Part of a small language model's weights: MLP 832 SwiGLU, rotary positions.
MLP neurons of a small language model. Each row is named by its layer, matrix (gate and up: input weights; down: output weights) and neuron, and shows model dimensions 144-239. Each number is 128 + 32 x the weight over its row's rms, rounded and kept within 0 to 255. A neuron's up and down rows have the sign that makes its largest values positive.
After each neuron's rows, "fires in" lists the words (lower case) most often at its 100 highest values on Wikipedia text that the model never trained on.

L7.gate182 [122 173 101 119 120  92 147 117 145  92 134 106 135 140 123  82 152 145 163  77 136  93  96 146  79 113  95 138 145  92 106  98 163 108 145 105 171 111 151 144 108 111 102 100 183  45 149 134 170  97  68 141 116 134 157 161  91 179 110 145 101 111 121 154  77 118 102 199 118 111 168 115 107  58 130 100 128 112  73 138 133 103 136 134  98  91 145 113 103 118 116 128 162 136 146 130]
L7.up182 [ 93 101 104  90  58 134 168 173  74 154 150 135 114  87 132 176 162 151 127 131 158 174 120 108 101 120 142  91 159 117  94 158 146 142 105 144 120 122 108 118 166 129  81 157  94 113  74 127  75 134 108 109  71  94 128  54 104 166 153 147 133 138 156  85  63 169 133  93 126 108 158 119 189  97 160 142  71 126 118 136 183 108 122  91 174 165 166 156  84  79 111  91 171 133  71 124]
L7.down182 [161  98 165  61 151  78 141 132 109 164 123 155 164 138 177 123 105 109 174  92 139  71 108 154  52 118 146 121 142  91 143 198 152  83  69  97 137 113 106 112 147 113  89 178 200 102  85 199 113  95 127  53  98 196 118 135 163 178 123 123  87 105 117 144  85 110  92 137 145 161 188 125 130 125 169  79 146  94 127 137 115 141 121 182 102 134  94 132  67 102 140 134 159 173 114 112]
fires in: "of", "it", "she", "somalia", "something", "later"

L20.gate634 [170 134  81  96 115 136  79 164 114 171 147  97  73 101 171  51 142 155 127 116  48 191 115 120 120 138 162 122 136 135 120 108 164  72 144 151  94 134 133 115 182 134 150 115 139 149 130  94  95 129 119 141 106 144 206  78 145 144  76 121 135  97 159 112 116 108 159 111 125  60  93 163  93 144 130 128 126 137 158 121  71 123 101 160 155 164 106  98 121 198  99 151  96 160 109 102]
L20.up634 [160 103  90 120 125 123 138 146 110 171  62  89 177 107 143  95 154 110 132 232 102 115  24 113 149 130 129  95 152  76 148  87  96 117 136 158  85 102 131 111 124 164 117 163 158 140 200  78 176 121 105 159 161  61 168 128 157 162 115 102  84  90  98 107 144 159 134 137 106  82 138 153 138 127 110 119 120  96 137 118 172 168  99 143 145  99 149 159 129 141 110 150 102 112 103 140]
L20.down634 [200  78 116 189  96 133 113 171 101  84 151 124 102 152 122  95 109 134 150  57 151 151 190 177  89 110  79 153  93 157  83 140 113 132 124  89 147 112  73 167 137 185  95  97 138 157 117 142 150 133 153  45 148 133 127 128  70 175  91 119 106 117  99 135 172  83 121 155 156 162 159 112 165 136 137  93 101 142  82 119 121 151 175 140 188 175 133 142 118 128 180 149 141 108 177 162]
fires in: "his", "was", "s", "being", "be", "he"

L15.gate205 [137 110  42 115  37  55  96 127 123 128 140 161  97  63  81 112 135 150 115  94 156 122 143 120 127 160  98 196 137 102 135 132 140 120 175 117  96 139 136 138  83 155 151 156 134  88  87 135 147 148 129 126 108  91 147 111 109 107 123 136 112 158 119 159  97 118 108 174 101 145  46 151 166 119  86 155 130 127 130 133 114 155 155 122 155 107 132 110 133 140 164 127 127 147 170 151]
L15.up205 [128 144 146  86 168 127 184 172 111 178 147  72 119 121 182 177 139 160 113 125 108 128 120 128 111 126 144 157 118 152  77 150 128 122 119 143 102 155 159 174 150  91 119 229  76 149 106 115 153 168  94 179 131 141 103 142 147 159 142 101 135 115 114  90 158 138  90  96  98 163 107  90 154 151  81  88  98 134  93 123 171 142 186 134 125 136 153 142  75  72 145 137 148 148 101  73]
L15.down205 [117 156 102 143 116 110 126  94 182 142 112 131 155  99 160 121 174 149 122 152 143 103 144 165 102 137 114 176 173 123 159 136 146 135 172 158  96 104 143 122 129 208 152 116 124 117 125 145 121 138 124 144 147 112 125 149 140 118  88 172 133 137  99 120  52 137 154 106  49 155  88 142 105 130 125 148  94 107 137 164  48 145 171 144 163 246 103 134 137 159 173 152 134  89 169  90]
fires in: "from", "since", "of", "through", "to", "before"

L9.gate539 [106  96  52 123 100  67 130 121 116 140 119 129 134 103 120  88 130 141 190  99 105 148 171 113 120 111 167 107 135 150 139 191 160 137  46 147 121 100 126 117  60 122 138  81 141 115 144 174 127  77 122  93  93 134 133 129 119  83 132 102  97 117 140 143 100 132  82 103 118 134 101  63 184 102 107 199 179 164 106 116  64 159 109  54  77 108 174 138 151 149 118 107  93 179 124 120]
L9.up539 [107 103 111 109 150 128 126 108 192 156 120 125 152  88 132 174 106  68 183 139 131 113 107 129  91  97  39 137 165 112 170 179 126 160 122 147 145 144 153 126 140 103 189 132  79 151 121  65 160 174 107 129  85 104 110 152 132 123 154 163  71 128 101  85 126 132 197 192 141 128 143 172 118  98 145 191 178 113 179 130 157  93 169  87 131 117 134 131 147 128 169 137  89 100 166 168]
L9.down539 [127  83 112 197 155 151 164  90 140 131  63 129 110 134  89 111 109 117 190 124 165 173 104 150  76 158  78 147 162 177 135  66 106 172  52 126 138 130 145  87 158 166  94 140 154 107 119 182  66 114 146 101 124 174 131 120 144 103 120 133  76 184  74 137 127  66 121  97 129 127  59 196 167 144 130 158 181 122 166 176 113 103 181  87 149 224 145  43 189 125 103 145 110 132 126 125]
fires in: "because", "while", "however", "since", "although"

L17.gate443 [ 86 138  90 103 111  90 188 108 112 141  81 164 126 161 123 110 114 176 154 157  66 139 162 118 115 120 144 113 128 112 103 141 128 119 128 112 137 104 117 125  88 135 148 171 165  98 130  61 162 135 218 134 111 167 138 147 113 164 147 167 171 139 117 138  55 150 116 145 105 135  79 127 153 150  71  77  82 147 102 110 141 174 145 186 103 197 163 146 116 161 169 112  83 131 151  91]
L17.up443 [115 128  92 147 142 139 179 150 133 188 193 148 133 162 151 125 141 121 105 139 162 157 134 109 109 111  74 162 180 123  87 100 112 147 143 113 140 110 100 122 141 108 126 101 141 108 158 126  44  96 123 177 125  57 111  61 116 134 132 133 149 101 151 154 162 210 147  70  84 152 172 157 139  85 163 164 112  98 135  98 128 157 162 108 119 146 132 163 106 148 105 139 167 124 158  44]
L17.down443 [ 60  83 118 151 117 102  96 111 111 155 106 145 168 158 116 127 121 135  90 155 134 153 163 132 129 160 138 138 174 130  83 141 139 107 195 163 151 148 146 159 162 189 147 160 105 124 136 113 127 108 179 109 145 183 126 124 172 147 149 148 162 102  89 118  35 140 206 137 104 171 117 141 100 130  77  59  96 126 149 128  81 156 122 134 111 248 147 149 186  88 103 146 141 106 130 149]
fires in: "s", "and", "its", "their", "the"

L13.gate251 [136 139  64 164 178 201 169 156 116 142 178 119  49 135 170 122 124  73 162  97 130 190 132  98 105 134 169 130 158 131  97 138 152  96 129 141  98  84  38 102 106 166  80 131 131 159  96  88 130 145 141 139 173 114 106  88 137 176  89 103 170 113 135  92 138 160 162 111  85 197 162 152 107 135  90 174 155 127 150  55 192 100 132 131 152 160 138  41 104 157 148 103  70 155 175 124]
L13.up251 [119  86  81  63 153 122 121  99  73 168 137 117 115 133 136  70 207 164 122 111 147 188  92  76 141 135 154 159 147  82  60 127 102 113 101 142  67 181  98  90 123 119 180 154 165  85 142  74 129 144 162  99 139 132 125 118 129 159 176 157 118 153 123  61 102 178 175 151 155 104 123 132 166 116  90 163 156 124  79 117 133 161 145 137 135 101 104 141 109  93 142 157  96 104 151  76]
L13.down251 [110 115 154 126 145 108  86 137 103 118 134  97 169 125 148  88 125 154 121 177 152 157 120 115 116  95 158  77 137 100  71  92 146 146 130 156  50 144 105 163 122  93 103  83 112 130 173 104 114 134 104  73 152  86 119 136 141  94 111  89 121 121 137  61 104 142 114 213 162 137  90 124  90 192  86 120 169  63 108 138 138 101 141  70 156 197 121 116 130 106 107 137 104 120 176 113]
fires in: "to", "will", "can", "would"

L13.gate206 [127 155 118 113 162 139 120 110 146 148 145 117  98 116  90 156 117  89 163 114 142 145  90 121 131 158 132 125 107 157  69 144  68  87 148 146 109 126 187 141 124 133 145 148 145 158 174  78 117 115 191 140 164 201 139  95  85 109 109  94 116 109 145 113 133 106 114 149 113 150 154 185 157 165 125 137 109 144 169 167 112 198 101 129 148 161 146 133  97 193 131 120  82 127 112 141]
L13.up206 [ 61 154 132 117 103 130  89 220  83 110  96 115 136 161 130 127 162  57 116 107 178 167 177 136 142 128 186 110 108 108  93 125 117 164 150  91 136 163  80  82 120  89 132 161 125  66  95 137 128 158 163 104 155 172 150 173  89 123 147 110 122 175 149 120 164 171 153  69 153 169  87  96 114 146 173 133 159 168 122  91 109 138  98 120 116 146 157 144  88 118 182  55 100  77 168 172]
L13.down206 [ 80 153 131  96 166 134 145  92 134  99  94  98 176  82 137 144 154 129 158 161 142  80  94 120 101  87  78 156 150 110 133  77 123  89 109 148 153 138 143 172 141 139 105 107 170 163  94 132 128 131 156  92 162 146  93 117 118 123 130 145 104 144 107 121 183 144 132 232 107 168 148  98 150 171 125 125 141 136  95 120  99  61 139 159 167 154 145 114 114 150  89 101 105 146 160 156]
fires in: "it", "that", "cíosóig"

L18.gate27 [ 95 174 123  91 107 199 140  98 134 113 100 123 122  88 136 135 142 148 174 101 116 132  96 174 164 137 144 163 146 110  56  91  67 135 176 105 132  90 142 138 173  90 167 106 143 140 180 115 116 131 152 122 114  91 105 130 148  99 131 141 144 103  73 117 142 121 185 168 135 100  99 174 164 150 213 157  92 120 102 151 155 151 160 150 143 150  78  64 125 158 140  89 123 113 100  50]
L18.up27 [101 204 133  81 160  77 188 145 154  90  95 102 113 111 158 128  98  98 174 151 104  60 159 159 187 129 176  82 136 153 107  68 104 143 200 169  79  62 102 109 119 125  84 129 150 153 129  84 115 129 148 178 118 123 134  83 101 131 115 132 145 100 138 217 109 173 171 144 141  68  64 117 123  91 106 143 110 132  60 160  77 169 139  91 134 181 142 127 170 101 102 116 114 162 162  61]
L18.down27 [144 126 165  17  66  96  99 144  90 153 152 112 125 134 140 162 107 128 122 125  77 146 148 132  56 107 122 127 104 102 131 149 115  77 133 147 123 211 101 147 146  99  99 143 194 101 111 154 133 111  39 104  93  85 149 112 154 164 149 112 122 171 121  92  65 144 125 211  89  94  88  44 119 126 105 158 101 124 162  73 138 112  87 123 148 115 142 120  70 122 123 143 149  93 139 132]
fires in: "his", "its", "their", "s"

L18.gate270 [174 106  48 121 127 132  94  91 118 167 151 140 104 115 180 149 116 168 167 137 121 132 149 191 155  80 117 186 202  55 118 159 123 178 128 141 174  99  65 175 147 153  64 186 117 129 151 159 152 132 176 146 103 126 133  99  88 219 137 127 132 158 158 131 129 117 109 114 149 143 179 134 149 112 107 181 102 101 105  98 153 126 185 117  65 151 144 104 143 132 119 120  76 117 150 139]
L18.up270 [ 93  84 122 107  97  94 112 115 180 182 128 163 111 132 149 116 203 146 130 149  86 160 118 125 140  84  86 158 147  98 175 151  83 116 131 163 151 119 114 158 136 158  79 158 142 115 118 124 112 125 138 159  89 109 150 110 126 167 170 100 141 125 104 108 103 120 142 132 165 154  83  82  78  89 111 143  71 128  73 118 161 123 162  93 114 244 133  96 150 133 102 132  82 132 128 123]
L18.down270 [121 108  80  75 144 174  69 124  93 145 146 152 142 152 156  90 152 138 141  82 141 116 139 165 164 154  83 174 111 119 165 189 138 176 117 103 124  93 127 178 106 158 106 186 134 198 132 173 136 117 182  76 164 133 157  86 101 181 165 160 173 132 123  76  96  84 126 158  92 151 111 157 126 111 137 143 118 130  71 134 117  96 176 121 143 154 107 139 150 116 110 103  62 117 147 150]
fires in: "of", "while", "was", "and", "for", "began"

L17.gate49 [133 106 151  89 130 140 126 129 171 170 103 176  77 104 110 127 138 124 147 136 124 107 134 125 149 126 117 105 141 129 169 124 113 157 126 115 128 160 112 111  99  79 124 114 149  78  98 144  99 114 101  77 139 211 146 117 120 101 152 154 108 140  80 124 129 128 101 121 168  78 105 204  65 152 130  92 176 183 110  86 114 129 143 122 100 187 100 156 129 154 101 163 139 125 107  90]
L17.up49 [118 144 134  65 111 142  76 129 118 121 125 123 150 115 112 190 167 104 127  90 167 108 105 137 127  93 136 121 135 147 109  86 187 140 134  82 139 133 143 120 118 173 107 154 154 123 120 163 123 172 148 100  80  99  93 151 134 169 159 162  96  61 146  92 143 101 117  81 131 127  83  66 106  98  93  95 137 133 188 142 131 136 128 119 144 163 177 102  57 130 162 103 149 123 175 184]
L17.down49 [113 109 117 117 127  93  37 124 125 163 157 134 114 116 142  71  69 148 125 106 120 161 162 138 133  66 147 125 139 109  58 190 191  95 182 103 125 153 165  75 153 124 133 161 162 169  98 158 104 135 162 120  99 193 155 133 137  84 108  97 133 188  99  73 117 144 122 131 132 128 144 121  72 190  87 164 105 147 117  63  94 150 160 113 165 180 153 115 143 176  92 133 122 127 142 121]
fires in: "a"

L3.gate75 [137 174 116 110 149 136 109 107 137  99 107 120 106 125 131 152 109 132 150 174 178 163 130  83  94 151 146 138 192 112 122 117  91  90 112  67 115 169 115 140 122 101 105 181 131 112 155  89 118 183 121 137  79 161 117 125 155 149 109 104 145 147 128 163 164 147 139 149 117 117 138 119 160 183 104 124 148 177 111  84 148 171 112 155 139 249  98 134  77  67 109  98 163 133 136  95]
L3.up75 [128 155 101 160 100  93 160 137 125 131  60 151 105  60 191 186 148 144 166 146 160 154 111  48 104 147  98 121 136 146  48 136 101  79 123  89 131 154 104 125 149  85  84 127 179  80 142  53 105  87 188 118 114 120 206  96 161 110 165 139 124 144 143 170 195 195 172  74 120 119 127 158 119 103 129  54  27  81  60 115 173 153  96 128 141 141 160 135 129 130 119  52 145 159  92 114]
L3.down75 [114 137  94 148 107  87 135 129 159 105  79 155  90  59 166 184 133 142 187 148 183 178 125  72  88 126 139 133 151 122  87 131  81  68 131  92 121 168 112 137 138 111  86 151 195 102 143  62 120 142 167 117  86 144 183  99 140 119 150 117 104 150 164 162 183 168 188  99 114 115 142 113 134 140 136  59  62 122  70 110 177 138 137 160 153 168 162 127  97 129 108  79 179 157 111 103]
fires in: "it"

L3.gate822 [126 163 121 129 184 167 103 148 120  75 141 175 122 176 145 178  93 144 109 133 169 125 136 147 177 116  99 101  95 187 139 153  87 177 139 108 127 129 124 117 112 169 135  74 152  96 118 101 154 132 143  93 100  79  67 163 100 105 154 146 110 137 104 117  84 169 154 134  87  85 144 101 138 102 148 114 121 135 137 176 148  83  97 220 185 100 102 114 107 113 132  66 192 179  89 123]
L3.up822 [ 89 124 128  81 157 135 132 121 113 161  99 113 140 134 142 114 141 116 152 147 122 140 104  88 117 120  80  98 121 156 178 158 143  98 118 138  81 151 102 161  60 118 147 111 147 130 197  82 139 194 139  89 134  50 134 153 184 146 116  54 162 163 138 177  99 111 121 165 164 125 151  93 148 122 158 196 125 131 183 159 121 140 110 147 131  25  73  70 129  67  82 166  96 139 187 102]
L3.down822 [107 141 113 104 194 143 110 130  99 103 129 125 146 179 176 158  96 121 121 111 185 126 138 144 144 127 116  98  77 170 142 146 110 175 133 135  95 145 111 156  72 158 135  78 144 118 117  82 138 153 105  74 111  75  63 161 121  94 164 126  94 148 120 118 120 162 164 141 112 107 169 101 136  98 141 123 117 128 125 173 143  84  76 231 193  82  81 112 120  94 129  89 173 183  97 124]
fires in: "would", "can", "did", "could", "should"

L3.gate356 [148  76 180 114  71 144 126 122 179 109  92 179 164 185  73 121  46 126  83 140  74 183  59 152 103 192 100 162 148 165 108 133 118 114 142 156 107  83 167  87 138 120 127 135 155 137 121 166  98  95 128 118 131  82 109 152 158 116 173 144  96 120 180 152 147 134  84 158 111 131 102 107 161 176 145 168 115 121 144  99 105 151 114  92  99 155  92 166  90  79 168  69 130 174  66 135]
L3.up356 [120 164 119  90 118  97 178 176 103 128 183 130 123  94 121  51 186 170  80 169 127 181 128 132 145 171 157 134 104 189 127  89 138  92  80 140 117 163 103 149 158 148 115 112  82  72  90 143 214 161 100 139  80 141  88 150  74 133 136 118 150 129 196 150 128 159 128 133 161 144 152 124 169 104 112 104 159 116  79 173 146 116 130 161 113 107 142 133 121 135  37 106  93 147 186 169]
L3.down356 [128 152  75 103 181  68 137 165  64 139 186  81 105  81 161 115 211 147 139 112 178  87 159 101 147 110 173 115  96 128 131 130 139 116  79 106 131 176 130 161 129 132 137 136  97  96 115  94 165 184 126 130 107 175 116 118  77 144 106 141 172 142 128 143 136 149 160  98 150 119 146 127 111  80  89  94 172 116  95 156 144 103 119 162 129 162 153 103 142 174  66 159 102 112 197 161]
fires in: "held", "law", "producer", "israeli", "court"

L13.gate447 [134 149  98 163 167 149 174 150 133 172 192  76 150 141 121 124 175 179 181 107 117 132 131 116 146 100 125  71 154  96 152 124 129 124 182 121 149  87  75 131 117 173 206 153 141  88 138 114  48 139 165  76 154 110 186 137 144 156 131 156 100  72 107 100 133 147 119 166 138  98 143 143 156 144 117 167 102 122 137 106 145 138 159 109 189 133 136 146 121 159  75 126  76 144 148 117]
L13.up447 [ 95  87 127 168 148 114 127 150 195 168 152 158 120 156 137 111  95 140 155 185 121  70  97 180 140 102 122 137 115 128 158 169 113 120 125 142 153 180 126 198 159  95  80  85 122 171 130  81 117 122 125 119 133  82 181  79 186 125 131 141 154 154 127  71 146 147 165 117 166 143 126 120  81 102 123 142 114  90 120 124 136 125 132 129 142 101 142 146 176 128  86 157 159 129 104 147]
L13.down447 [ 67 119 101 152 179 145 125 202  86 120  94 104 123 122 125 160 151 159 127 160 118 116 126 103 117 130 136  92 143 120 160 164 151 155 149  80  85 171 125 152 165 125  85 159 132 146 103 118 161  92  81 107  95 120 146  98 190 113  92 121  74 155 179 125 133 133 104 141 111 106 125 134 120 133  80 143 144 103  65 131 101 102 100 124 187 127 137  93 164 159 109 136 154 120  86 120]
fires in: "of", "to", "more", "from", "in", "for"

L17.gate474 [171 144 115  76 101 153 210 109 130 112 165 128  77  98 124  93 122  90  88  64 122 159 123 140 147 172 114 142 115  95 134 174 142 164  95 155 115 165 128 164  74 197 157 163 144  90 100 183 157 156 124 159 150 125 168 178  41 123 128 165 132 127 141 119 144  99 170 133 112 101  84 136 163 142 148 135 167 132 118 153 149 149 129 137 149  48  77 139 143 155  43 125 162 143  68 149]
L17.up474 [ 99  75 167 115 152  97 150 128 169 127 111 120 136 125 142 136 172 123 143 136 104  65 156 109 131 172  33 123  88 141 138  87 107 159  84 115  70 117 104 137 139 166 140 155 102 169 105 160  98 129 150 148  66 185 158 139 169 111 143  98 176 101 160 138 131 130 156  95 150 116  80 148 129 122  89  40  81  87 122 104  95 169 109 126  94  77  93 129 118  93 195 118 125 131  82 130]
L17.down474 [121  95  73 192  95  97 186 133 166 156 100 167 127  61 108 153 142 105  86 131 153  75 141 211 126 108 185 137 145 157 171  96 132 113 145 121 135 125 189 136 157 136 130 158 137 162 186 107 150 165 191 104 128 143 176 227 178  95 148 142 202 114  87 120 110 123 115 135 201 160 146  96 148 165 139 141 137  96  60 133 108 113 119 108 102 187 161 113 179 147 158 105 134 101 155 131]
fires in: "following", "after", "for", "of", "to", "despite"

L18.gate333 [158 100  80 131 203 109 204 107 152 153  59 205 104 110 165 172 104 105 118 125 146 108 146 159  96 130 132 137 144 168 171 122 125 119 118 121 133 146  74 117 128 139 101 124 171  98 110  54  66 111 132 142 101  62 116 122  79 159 134 131  64 140 159  85 110 161 121 115 159 142 147 121 171 110 163 126 152 133  76 111  92  80 121 183 126 162 143  57 114 124 157 149 117  70 105  70]
L18.up333 [131 151 199 129 104 100 178 160 172 161 183 142 124 114 135 146 106 132 119  87 207 157 109 118 149  79 149 152 175 155 165 150 112  67 121 140  89 123 122 165 119 121 136 120 143  77 139 134 135 162 137 132  97 108 149 139 108  81 104 141  79 134 133 142 172 112 114  67 115 150 124 152 179 146 128  94  70 125 131 153 139  77 111 111  33 172 174 146 161 121 143 110 154 182 139 173]
L18.down333 [154 126  75  98 210 129 144 154 161 193  67 167 164  81  78 141 194 166  94 124 176 117 127 149  73 178  85 158 133 153 149 104 143  84 109 115 159 104  39 105 128 140  67 170 123 101 115  63  79 103  68  95 108  90 136 101 123 203 104 162 155 131 148  57 178  82 145 169  98  96 149 163 134 146 121 112 121 135 102 132 116 133 110 169 147  96 178  95  86  98 121 106 134 131 110 104]
fires in: "it", "i", "that", "they", "you"

L17.gate819 [120 144 167 118 161 202  90 185  98 140 126 184 149 133 169 174 102 155  59 175 147 144 130 160 147  94  93 126 154 139 120 123 130  84 160 121 116 105  94 115 129 142  85 156  92 105 100  71 129  30 115  79  82  87  61 113  91 116 103  99  82  86 165  55 170 112 120 192 154 183 125 105 152 121 134 144 161  99 128 110 100 124 146 104 139  84 168 100 133 146 111 111 143 128 175 109]
L17.up819 [174 162  96 158 137  88 164 161 113 181 150 127 129 148 154  80 130 136  86 138 162 128  99 150 126 171 109  79 156 108 110 157 108 160  83 163 126 146  67 103 112 162 137 115 142  70 155 114 103 156 100 107  92  87 201 144 103 148 134 131 106 150 172 135 123 127  98 123 107 127 112 168 202  84 142 136 106 121 127 168 137 121 135 123  83 169 167 164  71 173 123 139 206 135 180 116]
L17.down819 [104 123 189  57 145 183 195 106 133 123 102 212 186 147 122 112 105  91  89 101 130 199 106 140 139 108  91 155  89 137 190  88 115 155 153 128  99 129 105 156 166 108  77 151 153 131 156  85 123  63  92  82 123  98 147  96 145 120  71  83 115 170 130 142 127  84 143 100 154 115  61 121 111 142 125 159 188 141 121 129 121 163 153  90 139 120 169 146 108 110 131 148 122  57 116  80]
fires in: "had", "has", "have", "also", "having"

L17.gate337 [149  61  57 130 171  89 144  63 111 128 202 218 126  32 115  55  89 157  91 141 133 149 193 163 138 113 171  82  87 166 152 122 145 129  81 145 154 168 135 120 151 111 145 137 173 147  89 102 203 146 108 140 135 120 167 119 136 147 134 123 110 130 130 177 142 162 151 146 108  69 116 206 108 113 181 135 151 131 155 102 159  90 146 205 131 139 151 117 127 173 154 109 148 130 109 159]
L17.up337 [161  61 116 152 155 207  61 121 113 213 122 138  92 109 116 100 124 124 121  57 144 152 129 124  98 116 102 163 124  83 170 170  71 129  86 158 124  75 134 113 124 129 161 142 135  97 111 137 144  75  78 154  65 155 126 159 125 172 121 125 107 167 185 132 136 142 130 134  90 115 106 171 134 168 161  95  92 123 124 116 112 129 136 128 104 211 117 127 134 142 176 133 131 145 156 120]
L17.down337 [ 87 137 143  96  77  85 172 114  76 117 123 155 153 169 161 126 165 136 109 105 130 132 130 103 109 142 156 147 140 109  60 155 249 143 123 169 123 132 155 193 108  50  79 108 144 129 127 100 152 134 144  88 184 123 107  81 130 148 150 150 196 132  50 100  93  89 134 135 179 158 108 118 105 105 115 143 117 127 148 172 150 137 133 152 107 178 136 165 155 186 152  96 175  70  87 107]
fires in: "of", "with", "as", "for", "were", "be"

L7.gate70 [ 66 127  92 112 114 130  51  83 131 153  86 140 107 156 113 140 126 173 106 182 146 183 128  74 107 157 112 134 129 112 127 153 137 134 167 164 141 105 146  88 105 114  57 142 108  75  75 114 109  61  54 127 143 103 152 116 130 129 136 110 112 103 185 171 179 142 149 153 139 126 151 116 127 124 153 144 170 108 133 112 101  60 125 101 171  98 119 121 189 155 174 154  81 132 153  91]
L7.up70 [ 96  68  32 114 154 126 167 117 131 196 136 149 158 123 129 182  96 120 166 123 161  98 160 143 141 156  94 134 129 163  94 122 157 213 148 171 100 115 159  57  90  63 138 152 110  84 135 129 109  83 111 141 161 138 173 128 155 152 163 125  35 134 128 129 161 147 138 164 127 125  91 170 141 151 143 149 128 148  96 105 139 154 149  59 116  71 137 163 210 154 186  99 119 157 143 142]
L7.down70 [110  57 104 173 128 112 152 152 185 133 146 146 141  98  79 111 129 156 124  96 167 112 130 153 103 129 112 104 113 109 150 146 161  92 108  68 100  99 152  97 151 113  97 139 192  78 147 126  62  76 119  60  63 138 123 125 148  87 108  94  83 187 120 165  50 103 165 141  74  89  44 158 166 173 142 122 142 103 145 206 145 126 139  98 111 153 146  89 132  93 131 100 158 126  93  99]
fires in: "with", "as", "while", "and", "since"

L17.gate41 [126 113  91  75 115 121 130 137  98 118  59 145 108  77 195 101 138 166 121 129 110 224 133 113 120  75 130  81 192 162 113 138 144  86 176 115 159 114 118 119 120 176  76 114 113 111 132 102 166 123 160 111  21 146 143 143 177 148 149 153 115 150 105 141 111 143 125 115 161 102 145 149  95 134 108 146 104 121 108 169 138 141 123 133 102 173 135 132 132 103 140 153  68 100 129  58]
L17.up41 [167 210 105  66 161 105 130  89 146 103 138 159 133 134 142 123 195 151  90 153  50 109  89 110 138 128 126  85 136  97  97 166 161 101 149 103 102 105 103  67 135 177 148 104 160 110 170 118 132 136 123  59  71 119 114 122 175 152 114 131  83 129 171 174 137 175 136 100 141  73 123 147 179 111 125 106  84  65 175 148 116 185 159 167 121 202 132 145 140  91 116 124 117 106 154  97]
L17.down41 [182 108 100 159 102 139 124 162 145 128 146  86 107 139 116 122 126  70  99 142  98 113 118 106 113 146  89  94 136  93  99 113 137 137 113 147 128  95 222 166 116  98 116 149 139 126  97 139 124 193 115 124 193 130 163  83 122 100 125 121  52 150 121 120 160 168 139 167 117 150 108 127 119 100  79 132  75  99  93 105 147  89 132 127 117 109 176 225 133 140 165  73 119  73 158  92]
fires in: "its", "s", "the", "his", "their", "of"

L3.gate82 [130 161  73 109 164 123 185 157 147 167 102 164  54 169 110 121 115 111 137 109 155 113 141  77 118  89 129  84 173 173 159 138 133  95  98 141 120 117 100 140  75 123 147 148 156 160 128 104 112 166 145 119 114  81 126 110 179 138 139  92  93 112 114 145 137 171  78 120 107 196 146 172 178 162 115 121 143 119 155 189 113 154  43 122 184 113 126  88 174  84 107 148 176 132 100 112]
L3.up82 [144 208 110 140 192 117 144 102 136 119 127 158 101 147 109 112 134 100 150 104 111 198  91 113 155 159  78 115 166 137 208  94 159 135 120 124  58 123 134 174  83 121 123  82 115  69 112 110 124 175 141  99  97  78 140 106 143 104 124 123 162  62 102 131 114 161 114 146 108 216 161 182 176 166  77 166 145 134 123 159 157 149 135 140 101 131  80  73 162  92  86 135 161 137 149 104]
L3.down82 [ 86  75 158 106 159 117 169 137  97 137 142 149  90 169 128  99 155 114 115  98 157 110  91 140 153 123 134 103 141 185 174 173 164 125  89 183  45 154 112 144  80 105 115 116 156 149 100  77 152 159 120 111 111 114  97 159 171 119 145 125  94 109 112 126 149 156 124 158 119 202 176 143 152 157  80 102 180 144 122 190 122  84  80 170 161 105 120  66 162  61  76 137 179 159  94 104]
fires in: "would", "will", "may", "could", "should"

L7.gate555 [157 121  79 113 122 162 113 121 111 199  83 182  55 135 151 115 158 116  88  83 180 194 117 112  91  95 156 118 153 109 142 138 130  93 151 113 112 130 114  96 150  93  83 136  93  64 141  94  93  83  86 180 141 131 207 108 106  78 153 131 134  94 109  44 152 151  75 145  95  68 106 109 145 104 110 133 153 110  83  93 138 151 170  80 129 126 156 125 100 118 149 129  80  90 148 102]
L7.up555 [177  97 149  84 149 106 160  74 135 211  89  89 105  88 130 123 135 122  64 159 109 115 100 136 113 160 135 128  84 171 132 149 100 134 103  88  75 131  95 120  15 107 131 117 116 187 147 101 180 143  95 131 108 121 147 125 162 133 155  83  85 123 134 131 107 165 123 146 128  71 122 110 170 152 102 138  80  69 104 207 136  86 123  65 134 114  26  76 209 143 135 177  42  75 215 113]
L7.down555 [102  82 152  81  81  82 168 127 173 143 135 131 134 164  91 111  97 118 120 120 111 109  99 102 130 155 141 120  99 217 161 105 145 112  89 106  83 127  69 153 108 137  30  86 133 129 111  92 199 115  96  78  83  99 111 121 132 133 109  77 129 110 115 137  86 128 160 166 114 157 163 103 125  71  69  91 113  72 158 128 104 115 137  98 174 184  57  61 136 134 132  99  92 151 141 132]
fires in: "to", "can", "may", "should", "cannot", "could"